Weights of a small transformer language model: capped logits.
MLP neurons of a small language model. Each row is named by its layer, matrix (up: input weights; down: output weights) and neuron, and shows model dimensions 0-159. Each number is 500 + 25 x the weight over its row's rms, rounded and kept within 0 to 999. Numbers have three digits each.
After each neuron's rows, "fires after" lists the tokens most often just before its 100 highest values on Wikipedia text that the model never trained on. A number after a token or word is its count.

L7.up328:519436501546480470497459498501516544492508507491498560515502532484501512466449541523487506500509476473529487495447521485530513505525513550471535474526499517449526500475476506550490522489508508496521499489492505520485480489499467510532452512524504505517471473534494502488523483487529498530484499516520495502540500527507498533516497476513499494507496515512507488534538524497563464553508512459499496477498541518480490474474540488483513478532480554509548459528497507553471519506539478
L7.down328:515550529550505466480497522518488509536461505500495450507486546484542494543494522474497527526514473475507539510484496526504540490522466474469505472509430444512506499513506470462511527468548499507459512453518476502471472457508530515479456517476523505492512491492530479533478516464475491521484534530484491505515535526475521484519499456489507492526506526485490482487500495486476542524499520498512522520508479506501502477489511497478496509506521497492501548552502536538504557505547537
fires after: " G" 28, " B" 15, " H" 10, " b" 10

L7.up389:514503480558480495486532503464538528447484539513509537505487508518507506520515507556492490475498501498467526558484484523500531505512533512502467503516518452480531449479455493488484475481502486504552517508539479487494512491450471517491493529522524482544488484506513539503506489479510481474488507506492475464450497496450506493483464502497480469514442536495507539468511448534547513474471476493520527492542485505499522486509519510501490488532498538489532504534473502504477454476490458
L7.down389:474506484484532500508506478472485539525499478448491527487495471510493482497534497488480443454500495498502530500491498526493505533499511515516533555445483516518497539503504480485468464482492478477522487467505531473510495532487507479530494542488556515498525522495493477479558501486537486492500494463494534467484490482492461470511500475505480516520506482471570486489511518476462475491504504503474529529515490470480520476521523575517444474513486473499475471476495532493500512542430495
fires after: " |" 46, ";" 16, "}" 4, "ats" 4, "D" 4

L8.up259:550511476492469515522488520507521556513540563487464545484496565502474504487492518565506530511489536516458527469479534530502496518481550474483448513550518516488478466447474494485490513458524553507518478503471514500484507507444499464484506537469488478516502514522507523479472497483476455498507500488494512502512501531458525525499463491534506471490495519502520494496487514518513487463439461501525483490494524498518519495517518478524518498511502507523520516503468464515535506499475498
L8.down259:483502534508468521527470470544481467463445513463489455491513481524544541475504552489497504518484472493547482517466481470514537514536447538526495534464477495508482487518489527497528478490521536482482522545471519493465501507452497473523466540504505497506522465497529511468498479500538491475497520483453540515500463459517490489514502543509479477485494490527526465527512517511476509454511513469497519493529493551478513460485481512470469486479475476528492500509522509494458505492497504
fires after: " p" 18, " B" 9, "rop" 7, " P" 6, " J" 6, "p" 5

L6.up255:528526498488479508537487503537521540482504513492495508476517534443509494521487522522547497535481512461565485505492513531529506491480503472491472483509535472523513476524459536464560513508502500498519475515489486518529511515510463469504458566466459525483468513531444489468524505496501497484469517465554519509479493524460492494534488506478488511490516524465489464538500479528542502480445468473517463468498512507509515496512496468491496546520462507497529497515523458488498509491490505
L6.down255:480490505514524543463475507516488519513455526483513479499475532493531463501503498478512475534434507491473487489535489514514505497534531526529452490478468535528526503493523545506492487426502494554484496541512492506484489484524488496478479544521517513497492462507534509471499502523499531456469525520498505490523522516496493528519537481534506493489435528503538457497496497492504538546518548502500521521507459538479466567496512492514509505526489535522476504522492455518504529494481481
fires after: " p" 35, " P" 26, "p" 10, "P" 10, " sp" 4

L3.up458:507493507489472499514476557463510526467492513491478490525488516514517511497496573549476528501480496520455531487513498493487529499495565481486455516494572491460510489517505550505480533497488518515501460470471471484499503488501509524470460487469489471503450460497505512508521494499505480541555481477474511488503531484523501527508497490510530509547490501457514533554469498520474507487475486506505496513490512533482511506434532491480532517502506532495506502476486564455470502494518515
L3.down458:529508497477490493528499491499475477463518474503498472495570530494509495459519502497495521518517485489519541510511462515500450503518541489504506495488501538511490524457463482490486480544489492505496506527511479506454473562479488479520500499483488547488504526471492513496500485504469507532488496522446507503460549484517489468547463487479495469483517513504486495560471486496475511502493567468498492499513550488496449527526536518495490508490471472478500514540495465497500410468519479
fires after: " Ar" 19, " ar" 15, "A" 12, " I" 12, " A" 8, " Ch" 4

L6.up250:507473511501432519485467520507549477502515513499473493510431530456483504521481513494458496509515508479514513547476496543479522450521510501482542458498484515449507578473466494495498542513476502497515494494476464471491514510501467496494503513486492544531485484503484521504497502500485507482480500512496494507468505504494510483507479566481476486506440494519542474522479511492525487517482514490506486505472541504476500518532505487524499541507510530468527482558476474532484435552508499
L6.down250:483507522523524478479477512489468504550455481495497477494514515537483474546511466489477504508493532529475487475451467454537486557530461490511494525493443468501469450500478544472563495520507500460477498513509528511505490500459504568491474494491500506489570474477473465507475508509504477472481494518502487503497486487502449466469509492528481498478515526500530483516457443527537514505493505503486474515492512502540519499500491498509541478490525488528495494507538525504535503529520502
fires after: " M" 13, " T" 9, " l" 9, " H" 8, " L" 8, " B" 8

L6.up116:503518515551494529477491538456548510505514501530449510543468574480491507473502542533468534511503528509521501536509494498465500497499488489471499471519511492467495481493489494491503537492474494509487503473436549480502496495502479475504481494527452505504443480491475502458466485492498520478480524483540488483470502539468517491495437526510463505503460466499528507554502500494517503536498512485493458476474520508484505483465530494497503505504506493508564486513513480501482492499549440
L6.down116:483512486453501482509560512514528536549521498496487494493479504491542469523514485494522500514526468514509539475484482537489524573526496495505499488502435543478490471503550480490533539515514509523507465479556495501498513496508525576502552479481484444541525467511495491531508499536463465489483482484510515503494504510482460514500504481537490528519479509502497467478470526494481512492506467513525517509484493501542469474483475501507493449507489534522496486500518540497549518486527522
fires after: " K" 24, " T" 22, " G" 14, " B" 6, " t" 5

L3.up380:499512495531486491512497550506501488472490495528456515489497533492464517468482521491469551448491471519473522470508458477465511486483555438494460497486512475472486517530505543475504505480484493525520476453518486498547512478526486509477476485487475460518451498544526495519505513507471477516555478509501526543491530483519495501472486482501469537491504485488559504543483508517489460484481458519471484481491458509475523534474477490489497466537510505533498496476524537459486513496529479
L3.down380:464497500501485544476473490503506487499493471476503480510503491480484508491517542481518519505476489472507508502504491488473488481463490513478526471536502492498500493498495496487481427468440546506515529460470535480494480497485520501471457478564485519524526514508490501500506547506564578521536497510493487524514535474540476460558484496495451472516480487486514485474527510493522512483508491487515513489483522500499481466478511470459484474521508537469516469526504494579513476509474532
fires after: " Ar" 31, " ar" 16, "m" 7, " I" 7, "way" 4, " Al" 4